{
  "n_layer": 14,
  "d_model": 224,
  "n_head": 4,
  "n_kv_head": 2,
  "head_dim": 64,
  "d_mlp": 576,
  "vocab_size": 4464,
  "activation": "swiglu",
  "norm": "rmsnorm",
  "norm_place": "pre",
  "norm_eps": 1e-05,
  "positions": "rope",
  "rope_base": 10000.0,
  "rope_fraction": 1.0,
  "qk_norm": false,
  "attn_scale": 0.125,
  "bias": "none",
  "tie_embeddings": false,
  "parallel_block": false,
  "init": "normal",
  "init_std_qkv": 0.0244,
  "init_std_o": 0.0,
  "init_std_up": 0.0244,
  "init_std_down": 0.0,
  "optimizer": "muon_variant",
  "lr": 0.00924,
  "weight_decay": 0.029,
  "lr_head": 0.00553,
  "grad_clip": 2.0,
  "warmup_steps": 200,
  "schedule": "wsd",
  "decay_fraction": 0.566,
  "decay_shape": "cos",
  "final_lr_fraction": 0.0,
  "batch_tokens": 65536,
  "seq_len": 1024,
  "doc_mask": true,
  "train_tokens": 308400000,
  "steps": 4706,
  "dataset": "wikipedia_en"
}
MLP neurons of a small language model. Each row is named by its layer, matrix (gate and up: input weights) and neuron, and shows model dimensions 32-95. Each number is 128 + 32 x the weight over its row's rms, rounded and kept within 0 to 255. A neuron's up and down rows have the sign that makes its largest values positive.
After each neuron's rows, "fires on" lists the tokens most often at its 100 highest values on Wikipedia text that the model never trained on.

L2.gate409 [177 139 119 119 126 119 100 128 187 198  60 147  69  91  94 128 139 172 145 152 123 117 108  83  92 144 139 130  83 101 127 132  69 109  96 146  77 138 129 137 153  86 142 186 161 146 129 102 146 150  75  84 154 139 108  65  82 153  94 154 129 123  99  65]
L2.up409 [177 139 140 104 122 139 116 164 185 146 106 133  82 128  58  90 139 192 156 137 112 136  92  93 111 162 144 167  79 166 176 106 130 108 135 156  96 132 119 171 157 163 149 171 175 127 108 140 150 126 104  72 144 139 158 124  94 103 128 182 149 121 102  76]
fires on: " is", " was", " are"

L6.gate467 [124  97  55 173  87 147 133 145 100 138 184 189  97  96 115 123  97 146  82 154 196 112 127 149 142 114  80 147 172 147 141 172 153 145  99 126 173 169  71  88 169 148 166 139  73  88 102 197 136  94 134  93 103  91 152 166 153 173 139 172  81 129 171 123]
L6.up467 [164 130 104 131  90 139 132 123  88 147  81 145 139 174  64 111  96 118 129 154 142 117 149 110 166 198 141 173  60 107 155 135 136 172  93  94  99 205 128  92 176 169 128  78 164 175  77 131 116  93 158  98 105 153 151 154 118 145 109 169 126 151 161  83]
fires on: "all", " spec", "annel", ".C", "ier", "arg"

L6.gate194 [ 61 128  95 124 181  92 148 139 144 106 103 158 146 109  75 180 127 125 160 123 147  71  65 168  59 153 103 164 133  98 143 139  67 136  77 163  95 123 118 149 171 111 147 128  96 107 146 130 138 134  57 140 105 127 128 144 143  85 122 142  85  71 112 104]
L6.up194 [146  74  73 164 120  89 155 110 171 118 187 134 159  97 111 127 102 145  79 159 167 135 124 157 120 114 108 174 134 173 132 112 165 123 103 112  96  99  45 171 154 110 133 165  87 142 131 108 114 143 168 149  99 117 135 159 138 148 159 133 120  86 132 119]
fires on: "s", " family", "ism", " life", "era", "amilies"

L7.gate53 [125 136 149 139 170 154 135 135 149  44  92  59  81 153 115 169 155 159 122 153 160 124  75 112  92 154 100 126 110  92  55 116 156  92 139 112 131 110 127 138 170 107 168 125  82  89 160 176 119 115 119 125 161 156 149 103  88 155 175 132 111 142 136 169]
L7.up53 [124 117 147 140 124  76  84 159 183  73 167 148 141 114 155 124 154 138 165 166  66 144 126  83 107 118 112  66 159 118 127 133 190 124 142 135  67  82  87  82 131  62 127 117 171 174 144 127  97  86 147 107 145 121 104 154 123 105 179 214 108  81 139  79]
fires on: ",", " and", ":", " in", " ("

L2.gate423 [127 115  97 156 191 136 138 138 125  66 215 109 115 172 104 121 113 145 138 176  76 135  30  82 108 147 103 148 167  16 202 103 141 105  83 109  93 123 122  99 113 172 120  92 139 144 100 102 157 134 181  70 129 147 115 128 118 120 124 154 137  96  99 147]
L2.up423 [118 134 144 152 137 173 127 122 101  67 219 142 133 121 129 154 121 168 145  99  84 167  40  86 140 128 145 176 167  50 179  89 131  95  86 134 122 124 138  90  92 177 111 109 116 196  54 115 107 110 198  91 167 152 127 121 127 106 154 108 168 117  92 103]
fires on: "ical", "ual", "100", "ural", "ential", "itive"

L4.gate294 [114 108 174 104 114 112 133 116 116  93 151 146  81 154 108 137 204 132 129 139 104 115  57 121 126  96 105 149  70 144  97 140 154  80 104 138 159 107 172 122 135  96 168 129 128  61 127 169 122 151 129 114 120 139 167 155 159 137 131 153 112 126 154  78]
L4.up294 [162  91 144 131 112  53 165  98 186  73 107 133 146  90  68 111  93  93 117 112 128 100 136  94 118 155 132 156 122 131 131 122 147 136 164 142  81  93 150 148 151 103 130 118 100 110 130 150  97 182 155  84  96 181 164 175 136 123 145 138  99 102 167  66]
fires on: "%", "ens", "s"

L2.gate210 [133  80  75 155 128 143 134 162  97 175 106 167 156 112 134 104  74  87 161 166 119 130 133  95 127 131 142 125  94 111 184 209 106 179 110 150 154 110 141 157 104 168 204 136 165 127 171 145  96 101 145  76 160 123 131 102  79 119  81 123  42 129  65 167]
L2.up210 [156  82 101 174  82 151 102 123 121 168 168 181 155  74 107 122  89  98 114 148 117 138 114  85 134 146 125 105  82 139 142 158 108 161  87 128 121 126 135 159  79 116 137 150 134 134 129 129 114 124 120  61 155 113 102 139 102 130 110 105  75 141  73 171]
fires on: "at", " |", "olog", "eral", " journal", " offic"

L4.gate575 [144 162 127 135  76 105  92 163 198 116 109  74 154 111  97 181 110 132  82 107 106 167 127 140  95 138 134 104 125  91 171 135 156 101 132 145 112  51  93 123 137 124 168 137 175 112  87 126 122 131 160  92 111 107 152 102 155 177 104  94 110 104 136 165]
L4.up575 [100  96 163 153  92 121  56 169 186  98  82 108 174 173 104 142 173 139 112 112  92 152 136 139 153 173  93 102 137 127 154 126 164 148 122 147  92 104  65 152  78  83 153 131 167 103  96 117 100 127 173 115 142 126  85 160 116 154 149 110  66 117  86 167]
fires on: "in", "ine", "gen", "us", "pe", "re"

L4.gate142 [150 149 106 173 158 126  97 132 143 157 150 130 112 126  38  93 127  98 113 113 131 116 116  90  81 133 115  63 154 100  91  76 158 143  79 156 138 102 159 152 135 158 129  73 186 140 112 113  98 120 140  63 138 170 164 105 127 100 111 134  90 141 165 137]
L4.up142 [126 120 129 125 143 106 150  93 168  96  93 126  74 141  66  41 133 100 120  53 132 130 154 166  82 162 134 110 124 136 126 138 150 128 119  73 119 139 178 127  77 116 136 170 120 193 178 107 118 117  90 109 116 169  67 112 115 155 135 115 125 119 112  94]
fires on: "al", "h", "ans", "ash", "ar", "."

L3.gate382 [151 155 117 125 112 117 144  86  87 114 100 130 148 167 122 145 101 153 168 121 117  88 195 133 134 149 132 110 145  86 106  81 102 173 130 170 140 146  98 129 119 109 186 105  86  99 103 157 151 120 192  88  97 175 145 132 126  97 171 151 111 129 128 131]
L3.up382 [153 122 119 164 100 156 220 152 170 136 134 172 123 147 231 105 113 131 145 172 144 126 116 120  89 151  79 149 160 159  92  83 200  91 194 127  84 153 155 124  92 152 131 109 198 118 200 114 134 195  61 188 144 165 116  99  98 147  96 139 126 153 121 155]
fires on: " c"

L10.gate323 [165 155 136  96 141 148 176  79 166  74 165  37  92  86 142 136 110 101 178 129 122 170 151  85 162 135  88 138  72 107 142  98 168  76 186 111 130 218 105 110 128 119 113 138  82 136 129  72  59 132  93 138 117 136 136 232  98  82 150 139 123 158 112 144]
L10.up323 [141 139 125 146 132 117 148 153 106 105 118 155 130 177  86 114 107 110 181 179 171 180  93 158 127 177 117 153 130 144 147  81 161 155 137  84 185 101 151 112 122  88  89 168 129 120 138 159 123 119  67 128 118 117 138 139 110 102 126  64 136 190 168 193]
fires on: " B", " United", " D", "d", " W", " School"

L4.gate227 [102 149  43 189  90 170 131 120 145  85 126 122  65 101 121 106 124 129 128 121  93 105 115 212 110  73 157 122 129 141  96 166 120  73 140 155  84 143 122  69 147  92 137 126 160 131 125  55 138 114 144  86 134 157 150 149 172  81 120 196  87 157 174 151]
L4.up227 [ 94 158 130 117 100  67 143  79 111 141 162 151 102 103 103  84 108 161 163  81 136 149 111 134 152 113  83 143 155 115 126 153 113 122 151 166 122 111 217  76 114 113 133 115 155 136 132 110  98 202 139  76 155 153 153 121 180 125 111 129  90 153 121 219]
fires on: " C", " Total", " by", "c", "7", " Born"

L2.gate494 [150  86 153 134 135 108  87 111 152  67 125  89 114 140 163 108 178 153 154 147 162 119 133  95 143 112 155 108  92 138 145  95 135 114 166  46 135 152 160 113 171 157 121 144 102 134 142 168 126 111 175 127  95 131  56 116  94 141 143 131 130  88  65 137]
L2.up494 [144 138 145 107 125  71  92 120  92  96 127  98 130 102 135 154 145 140 161 130 118 106 159 122 121  92 170 109  93  77  88 139 163 139 134  94 150 145 144  78 155 134 142 158  98 133 135 148 155 126 161 141  78 120  80 156 131 123 115 132 162 119  73 122]
fires on: "ran", " back", " All", " Mar", " band", "born"

L4.gate466 [137 127 151 129 115 128  93 150 106 176 103 121 127  86 128 141 116  92 148 135  85 111 142 115 112 139 131 186 107 148 123 119 139 112 105 118 136 103  60  99 148 103 112  92 120 136  98 105 141 102 110 160 205  90 148 159 197  81 158 107  99  98  62 126]
L4.up466 [116  87  92 152 111 123 177 152  87 104 154 109 127  91  54 149  91 111 147 136  93 112 150  82 106 137 185 189 128 166 161  80 127  97  96 167 183 109  96 138 139 131  85 110  83 160 124 124 185 130 164 120 177  74 137 137 102 137 111 141 114 142  81 172]
fires on: "er", "and", "t", " Ber", "tt", "ter"

L3.gate540 [168  95 130 117 117 150  86 120  73 103 160 130 183 101 132 143 117 139  41 130 151 144  80 137 128 192 130  91 184 118 129  82 114  98 118 137 161 206 161 117 130 141 120 185  98 167 161 185 122 134 118 119 142 156 110  79  99 145 119  83 100 157 100 154]
L3.up540 [166  68 130 109 124 114 176 171 118 110 101 121 118 147 154 181  55  86 133 149  98 124 134 178 128 153 133 119 135 104 112 142 116 109 143  78  92 159 211  79 127 126 132  88 187 178 126 155 120 152  96 104 112 173 115  56 121 141 102 133 105 147 120  83]
fires on: "5", " from", " south", "ern", "ar"

L4.gate201 [ 70 108 103 159 120 132 137 159 138 183  95 149  90 132 130 115 139 150  89 158 155 146  82 127 100 131 135 134  89 125 105  99 157 137 101 118  64 106 108  90 198 186 120 141 102 107  96 106 197 149 140 200 136 143  76 142 116  93 141 151 141 224 142 111]
L4.up201 [120  95 148 125 108  97 123 129 126 206  90 101  77  46 115 124 113  66  95 162 166 150 164 115 172 119 117 166 127 111 136 180 166 133 134 159 115 103 172 128 194 151 164 118 157 100 129 107 130 139 128 147 100 146 160 143 150 149 124 183 118 178 116 160]
fires on: ":", "us", "et", "ett", "azz", " House"

L7.gate499 [114 161  91 130 141 116 116  88 138  96 148  98 158 146  80 121  95 123 178 137 118 102 111 115 165 162 150 200  87 128 136 151 109 115 130 177  91  85 112 137 135 120  76 123 107 100 212 186 231 144 103 103  96 172 137  83 131 146 151  63 128 192 163 131]
L7.up499 [105 132 122 168  39 103 182 106  71 103  67 168 168 109 140 123 143 103 126 152 110  85 148  61 124 119 116 203  93 132 183 126 146 134 173 125 104 167 104 132 108 109 150  97 137 104 170 224 176 131  79 177 104 155  84 188 128  71 134 171 115 147 133 150]
fires on: "ar", "er", "is", "ice", "el", "ru"

L4.gate425 [ 60 100 190 104 123 194 140 174 101 114 206 106 137 150 119 155 142 170 148 117 139 115 129 144 127 150 102 132  92 120 125 145 165  76  47  69 109 131 146 118 128 166 124  89 121 154  72  70  88  60 158 138 146 126 137 129  95 122 153  86 161 154  95 109]
L4.up425 [119 123 131 143  85 129 145 167 107 175 176 124  69 150 144 211 123 137 129 108 107 153  84 155  96 100 177 139  64 157 108 132  97 167  88 103 172 108 119  43 144 126 155  52 140 116 127  94  87 129 105 128 148  96 126 117 182 110 122 116 122 139 129  96]
fires on: "-", " made", " re", "te", "e", "aster"

L10.gate436 [131 172 137 104  98  74 130  82 175 111 117  87 125 152 130 134  61 127 130 138 108 100 103 153 108 141 127  88 105 133 107 140 109 102 198 107 160 134 112 160  91  86 114 160 125 173 129 152  94  99 149 101 121  91 117 127 142 133 154 118 117 119  99 133]
L10.up436 [149 132 155 156 120 144 113  56 107 130 149  99 130 135  99 123 118  82 153 127 113  89 137 148 145  57 139 132 130  85  54 174 134 180  87 176 102  98 158  65 163  98 144 111 169 139 119 128 157 130 128 127 164 106 142 114 138 140 154 114  96 151 141 133]
fires on: " B", "ern", " L"

L3.gate26 [170  90  91  76 139 170 155 127 157 144 126 137 130 147  88 120 107  67  84  73 123 126 133 141 110 192 149  93  85  62  97 111 137 133 152  92 145 122 124 147  93 113  94  93 129 173 200 126 122 178  97 147 101 113  60 102 147 133 140 105 150 136  64 104]
L3.up26 [168  94 127 154 153 125 132 121 123 128  83 152 144 136  92 132 120 104 126 123 120 137 129 151 143 120  91 145 138  95 116  99 145 162  96 118 147 115  75 123 104 110 149  88 101 131 185 125 197  55 110 136 117 154  88 135 179 144 140 112 129  95 102 111]
fires on: "her", "ter", "ister", " transfer"

L7.gate315 [146 108 127 137 110  90 104 199 163 176  96 179 142  83  86  80 209 118 141 115 163 160 139  64 126 139 191 136  70 122  90 114 132 153 120 167  80 167 144 161 164  81 125 121  97 162 182 141 178 158 118 111 108 149 105  98 141 100  76 120 141 154 148 137]
L7.up315 [153 122 157 192 107  87 147  97 120 161 120 157 108  99 103 142 150 163 116  96  92 168 123 101 156 134 101 176  51 127  98 183 158 138 151 130 118 139 162 105 212  81 141 144 147 138  72  73 161  99  84 131 138 203  99 172 132 123 129 157 151  70 110 135]
fires on: ",", " and", ":"

L7.gate370 [167 165 148 147 107 158 177  99 113 150 109 130 155 130  91  97 148  80 150 119 124  65 112 117 146 158 117 104 103 135  85  87 120 138 138 127 129 140 140 161  56 101 150 130 112 109 160 107 153 115 154  86 164 180 140 137  99  89 106  87 125 133 138 170]
L7.up370 [120 130 186 136 118  82 151 132 135 165 187 103 147 155 114 112 122  91 129 139 114 140 139 130 128 123 100  85 159 203 125 152 150 134 142 159 155 114  68 178 158 130 106  88 169  99  98 137 117 108 102  97 118 147 177 115 122 104 103 115 149 168 176  82]
fires on: " of", "b", "p", ",", "amp"

L10.gate458 [114 127 141 102 189 161 118 164 159 119 179 135 156 125 143 110 148  65  92 159  75 115 177 147 167 130  79  74 157 129  79 130 126 104 184 100 128  82 109 119  99 114 110 158 117 110  87 128 135 119 138 154 106 182 131 135 106 151 106 169 147  94 177 118]
L10.up458 [179 169 115 176 112 141 140 131  95  97 134 136 170 149 171 139 111  80 114  86  76 144 156 191 143 120 133 173 132 150 111 183 167 151 162 134  75  99  95  96 183 118 142 163 104 116 123 102 132 104 106 137 195  60 145  38 124 111 162  79  57 181  94 114]
fires on: " l", " L", "in", "en"

L2.gate232 [118 181 140 161 134 143 149 118 104  97 172 135  79 139 123  88  63 123 139  95 112  52  95 112 101  62 187 149 163 130 128 143 151 142 112 212  88 158 141 105  63 182  94 106 170  92 157 134 131 152  73  88 129 189  95 156  74 134  89  94 111  99 114 181]
L2.up232 [151 142 147 155 122 186 174 131 119 179 126 106  73 142 122  96  93 130 143 137  92 139 135  83 116 104 105 129 112 159 100 145 162 119 101 149  74 160 111  95 111 177 119 143 105 101  89 116 178 119  71  57 177 154  98 164  58 150  98  38 163 133 109 166]
fires on: "oc", "isc", " Dec", " disc", " Feb"

L2.gate82 [162 125  77 122 147 101 176 161 130 205 135 165  99  98 115 184 194 155 108 126 131 171 184  97 148 141 132  96 141 160 128 142 140 165 110 122 100 125 133 210 142 126 155 158 145 137 127 141 174 151 167 119 214 111 117  74 200 141 146 126 183 147 115 109]
L2.up82 [126 108 139 185 138  97 118 119 126 193  93  62 110 107 116  91  97 143 113 161  98  48 145  80 132 134 150 104 108 120 150 155  99  86 126 146  38 143  70 150 173 142 128 162 166 123  69 141 153 143 156 162 171 137 121 159 203 101 133  79 143 105 123 111]
fires on: " be", " were", " imp", " p", ":"

L4.gate434 [198  97 114 133 133  44 125 156 125 123 160 138 143 145  87 104  73  85 118 165 167  85 132 118 111  87 127 145 110 116 151 114 129 150 143 165 125 131 103 117 180 139  97 116 136 112 165 132 136  91 158 156 109  87  74 140 191  94 109  79 115 105 150 185]
L4.up434 [123 126 114 125 110 114 173 149  83 120 155 104 153 153 117 105 109 130 141 141  98 124 151 146  89  92 146 105  73  81 103 109 115 196 117 162  95  47 137 135 110 152 115 186 100  98 139 146 129  80 115 124 103 113  55  70 167  80 120  76 153 139 144 169]
fires on: " Bar", " Gr", " Gu", " law"

L7.gate418 [135 137  96 129 115 152 103  75 167 139  90 187 123  70  74 156  83 111 101  91 134 171 186 140 142 200 153  96  87 114 160 195 100  81 120 128  76 110 134  94 135  92 110 102 178 103 150 122 185 104 142 114 178 100 139  89 110 134 132 163  94 132 125  96]
L7.up418 [205 139 101 132  98 112  57 158 167 146  89  93 121  89  83 139 157 127  91 101 111 134 180 142  81 195 129 121  27  67  79 167  88 113 142 176 116 133 121 142 126 144 107 123 105 142 100 129 147 131  70 134 174 139 186 102 142 151 158 116 131 138 103 161]
fires on: " |", " was", "ic", "ur", "ra"

L4.gate110 [162  98 157 179 126  93 137  94 152 128 127 102 103 137  89  99 136 105 180 130  99 170 122 100 181 170 154 149 121 155  79 120 203 127 143 132 169 165 165 141  94 124 159 106 134 118 149 133  82  36 163 142 136 100 129 136  70 148  98 107 109 160 149 121]
L4.up110 [138  99 149  98 147 211 192 131 188 100  83 139  73 152  86  87 151  89  86 142 147 133 188 105 162  98 138 111 148 163 170  90 103  88 168 145 111 120  93 195 135 157 119 137 100  93 118 156 138 126 140 193 176  58 163 122  72 172  97 170 181 125  98 132]
fires on: " as", "F", "es", "e", "k", "ens"

L7.gate162 [109 160 113 101 135 110 134 140 136 139 189 113 119 158 128 170 149 144  68 153  67  81 112 175 141 146 154  86 143 116 156 155  99 138 117 107 140  66 147  98  98 196 140  79  98 120 139 105 145 121 128 167 155 122 133 100  90 157  62 120  90 125  97 151]
L7.up162 [148 112 151 151 157 161 124 117  98 130 172 146 107 137 167 133  72 134 126 142 139 126 100 138 127 153 136 111 104  96 134 160 152 179 114 128 110 164 168 113  94 139 183 110 144 153 129 118 161 164 159  98 179 108  57 100 127 114 109  87 115 103  60 110]
fires on: "ai", "j", "eter", "eg", "ir", "enn"

L2.gate424 [171 117 113 174 145 151 104 175  92 173 141 103 190 180  83 130 128  78 157  84  93 123 146 164 152 143  98 146 104  73 145 117 129 114 153 115 139  69 117 164 124 173 140 185  65  58 169 116  62 163  97 100 120 171 125 159 128  71 104 170 133 131 122 170]
L2.up424 [108  82  94 127 107  99 137 208 128  96  94 107 137  97 116 140 109  63 130 191  91 214 148 163 153 152 199 137 101  80 167 130 126 124 156 130 181  98 113 139 172 138 118 204 110 180 130 110 145 120 141 127  96 152 168 120 162 135 163 133 119 116 142 188]
fires on: " ra", " fl", " sur", " Sur", " stri"

L3.gate282 [ 95  88 130 144 153 146 139 157 121 107 107 105 156 162 100 162 117 149  73 126  60 167  71 219  80 150 145 149 149 138  62 120 167 155 121 142 130  93 171 177 158  81 103 151  40  99 168 148  82 143 150 144 158 148  68 145 157 158 126 127 133 142 124  64]
L3.up282 [140 105 142 157 100 144 105 116 157 104 151  89 218 124 105 173  78 141 115 168 146 137  66 168 118 165 156 207 107 159 143 155 137 122  93  87 140 119 190  99 173  74 127  75 122  83 135 150  69 165 158 205 125 193 120 103 176 175 125 161 128 139  99 104]
fires on: " team", " family", " band", " market", " group", "us"

L6.gate485 [150 142 149  98 130 109 117 102 162  70 131 120 142  97 114 150 102 128 110 153  77  75 182  95 122 135  98  92  63 131 126 106 119 149 127 135  57 154 118 159 143 103 137 109 158 114  87 129 118 132 124 131 134 161 171 151 171 165 141 164  89 143 107 132]
L6.up485 [145  81 150 100  89  91 130 111 203 100 147 124 183 135  91 125 146 112  99  95 106 114 112  90 118 143 161  84  96 176  93  42 123 116 119 117 146 156 190 157 126  90 130  98 146  97 122 153  88 108 117 149 143 171 162 146 185 119  99 124  57 120 103  98]
fires on: "s", "ers", "ists", "ents", "ales"

L4.gate160 [165 167 135 153 115 137 100 123 171  63 166 106 136 154  65 102 161 110 198 188 146 137 158  43  92 138 149 129  99  30 155 153 192  87  93 130 120 103 140 144 131 162 104 161 144 125 147  76 143 154 116  82 129 199 114  92 181 132  80 154 128 161 102 151]
L4.up160 [134 138 139 137 171 171 134 169 119 120 120 129 105 119 171 100 104 105  84  89 151 107  73 187  61 139 118 161 156 119 129 145  67  82 149  92 115 114  53 138 127 143  93 147  92 143 160 114 126 149 144 186 150 115  69 155 121 153 122 120 114 140 175 127]
fires on: "ir", "al", " prov", "ul", "il", "ar"

L4.gate154 [112 150 173 135 112 126 100  91  47 115 155  96 155 133 116 140 134  77 151 118 115 162 131 115  85 141 131 125 156 115 117 155 122 165 148 138 123 138 136 121 115 155 106  72 110 161 120 146 153 130  97 123  74  77  96 141 173 151 172 156 185 132 147 106]
L4.up154 [141 113 135 142 156 136  88 135 113 133 118 120 187 137 103 160 173 181 172  85 127 194 110 101 161 122 137 125 137 186 173 162  87 147 127 112 136 155 127 145 121 173 124 102 123 106 174  74 172 153 127  96 118 140  66 115 157  60  97 161 128 100 150 111]
fires on: "ov", "0", " However", "ly", "ev"

L2.gate474 [161 143 124 110 104 141 121  64 139 124 117 117 147 125 135 164  90 149 149 156 166 131 104 120 147 131 138 174  92  37 143 154 180 180 148 106 135 118 139 174 105 200 111 121 187 132  78 182 122 134 129 113 145 143 126 155 162  79 160 103  74 160  68 143]
L2.up474 [201 103 126 188 130 169  67  94 150 116 135  99 154  94  46 101 160 158 140 115 144  60 113 124 147  87  98 170 130 111 122 151 126 122 127 215 104 157 111  91  85 161 118  98 199 184  55 116 130  77 137  85 149  99 180 141  92 106 144 116 116 112  56 121]
fires on: "ial", " social", "ational", "ural", "ual", "elevision"

L6.gate455 [ 85 105 127 115 153 122 152  95  85 143 113  95  95  91 112 117 116 114 150 193 146  86 141 119 105 123  70 111 185 118  67 116 149 173  97 118 128 135 119 149 157  75  87 113 131 154 115 121 185 164 145  71 144 122 139 119  67  99 125 183 165 113 179 113]
L6.up455 [ 94 119 142  79 108  47 108 154 127 123 108 123 100 138 187 127 114 156 168 100 132  74 147 129 104 115 150 172 138 160  48 100  77 168 107 121 152 131 158 143 169 122 130 138 112 142 121 133 129 180 150  91 130 100  65  73 132 143 162 119 123 105 148 138]
fires on: "es", "ies", "s", "les", "ity"

L8.gate417 [131 138 160 131 108 120 111 123 147  89 121  97 116  76 130 121 160 140 182 177 115 111 116 120 144  90 157 143 106  96 108 180 172 146 154 128 157 118 116  83 142 135 123 108 149 121  93  93 148 104  88 124 126 119 145  91  91 208 119 106 102 181 141 178]
L8.up417 [106 134  74  75  52 129  99 160 147  64 203 130 113  51 110 128 105 149 155 216 109 163  99 167 149 107 133 122 126 135 130 139 162 104 136 131  84  61 108  88 173 128 147 121 190 133 119 109 188 112 153  98 146 109 177 118  92 209 129 104  81 110 113 176]
fires on: " in", ",", " as", " at", " for", " on"

L10.gate52 [ 70 113  83 104  89 151 150 138  85 104 129 109 113  69 157  86 138 159 100 145  43 122 129 165 157  86 152 124  49 127  96 142 183 131 116  88 114 156 138 147 109 119 141 109 154 146 167 123 129  92 125  99 119  99 138 138 184 111 112 139 141 128 114  99]
L10.up52 [110 190  70 122 111 140 119 126  98 103 115 142 146  99 121 143  82 149 178  81 180 127 166 114 148  83 164  89 106 154 128 121 134 227  92 104  93 137 145  95 100 152 103  74 171  90 180 115 136 133 127 130 119  83 150 143 133 136 122  73  46 145 143 156]
fires on: "C", "c", " c", "-c", " C"

L3.gate269 [140 117  97 131 102 198 135 113  98  99 112 116 138  90  91  95 160 120 126 136 128 144 168 139  99 157 124  88  94  68 140 118  88 151 153 146 141 117 115 166  99 180 115 161 157 116  37 174 114 119 117  89 131  93 111 106 155 142 149  68  83 133 190 131]
L3.up269 [143  76 122 119 138 203 133 121 142 137  69 101 109  96 113 116 134 112 150 166 176 132 155 112 115 166 103  41 112 104 161 100 142 125  94 103 179 118 134 119 106 139 145 125 154 156  55 115 122 138 130 142 119  94 119  70 155 189 146 120  95 149 184 114]
fires on: " =\n\n", "\n\n", "===\n\n", " ===\n\n", "==\n\n"

L3.gate158 [153 138  73  85 105 165  85 146 152 101  99 121 144  93 102 130 122 116 121 129 127  97 124  81 190 109 135 103 185 129  81 104 109 190  65  66  58  97 131 104 126  96 164  92 179 115 167 188 152 195  72 123  91 101 177 142 134  87 125 118 132 141 155  80]
L3.up158 [142  95  66 106 113 131 119 122 131 130 146 103 116 132 160  89 148 100  67 194  61 147 168 183  68  97 186 156  74 230 134 152 155 165 126 161 129  69 139  73  53 133  91 161 117 199  83  93 151 126 123 105  56 146 152  78 118  97 143 120  70 111 125 163]
fires on: "s", "ography", "History", "14", "7", " |"

L10.gate271 [102  80  91 101  87 139 133 139  75 152 151  92 151 175 113 105 205 123 101 134 166 130 141 134 103 145 127  88 136 166 109 118 105  94 144 122 159 139 104  81 138 158 140 120 126  82 131 112 138 140 123 101 135 197 137  90  47  96 130 146 114 199 154 167]
L10.up271 [101 134 131  98 165 120 150 107  84 107  58 135 138 111  97  79 141  85 105 103 169 142  83  86  90 163 150 103 148 100 168 107 140  74 120 139 177 131 148  94 124 161 176 100 115 177 126 101  70 137 154  62 122 119 107 120 176 193 145 127 138 152 163 150]
fires on: " =\n\n", "\n\n", "==\n\n", "\n", ")\n\n"

L4.gate152 [137 154 128 171 111 171 112 138 171 152 145 130 119 132 139 126 120 143 195 103 121 160 121 169 159 134  87 124 152 131 148 172 115  95 120 117  89 115 107 121  85  46 146 142 193 161 112 158 145 160 131  93 102  82 161 117 104  89 163 179  73  83 109 129]
L4.up152 [132 158 133 171 143 143 180  83  97 101 134 109  89 169  64  98 156 151 138 141 153 126 161 149 111 125 143 108 147 133 134 148 123 109 152 117 112  98 182  55 152 129 119 125 110 159 103 164  98 132 128 114 107  76 167 168 150  74 175 138 146  93 117 110]
fires on: " medal", " post", "ion", "ern", " Post", "our"

L3.gate211 [129 155 110 117  89  67 151 148 161 151  85 139  72 102 127 117  74  92 110  16 124 157 101 152 144 179 163 182  58 132 152 118 198 129  79 127  94  31 181 142 130 120 138  86 135 140 166 139 185 144  78 107 121 115 123 107 163 116 146 105  92 109 146 188]
L3.up211 [103 138 143 163  51 116 136 143 137 170 109 170  92 128 116 168  81  60  98  73 132 193 123 148 139 126 136 158  51 162 184 162 180 177  72 131  73 104 134 122  85  99 138 133 122  94 160 120 185 108  81 114 109 125 140  93 147 113 126  94  91 121 154 153]
fires on: " or", " &", " and"

L10.gate6 [153  95 162 113  77 120  87  92 173  91 128 173 146 126  77 127 147 180 154 141 123  65 129 158 108 169 168 122 104  61 131 134 156 181 112 161  79  98 139  57 104 136 147 104 153  91  87 100 151 180 150 134 149 130 115  56 129  58 142 122 125 165 118 126]
L10.up6 [186  99  82  98 139 118 135 177 129 159  87 134 121 101 146 190 161 152 129  98  97 131 110 103 143 161 129 103 137 142 187 110 140 127 182 133 122 117 163 153 154 156 161  96 150 154 146 154 132 137 164 111 115 117 185 128 134 120  76  98 123 142  96 130]
fires on: " the", " New", " The", " Al", "il"

L4.gate115 [124 112 108 131 122 160 140  74 117 129 105 158 119  65 100 149 127 141 109 126 160 105 172 154  95 135 114 129 197 121 115  99 131 131 149 101 182 140 172 106 177 158  85 115 145 108 119  98 108 173 130  81 114 114 151 129 132 108 138 138 125 174 159 132]
L4.up115 [ 87 155 160 128 106 106 122 142 106 167 152 132  79 121 133 162 181  82 144 122 127  70 112 153 117  85 123 168 159 137  96 126 146  95 121 115 151 150 133 143 128 187 109 105 102 146 108 123 187  83  88  93 135 120 105 142 178  99  90 120 115 149 103 145]
fires on: "s", "ions", "es", " areas", "ities"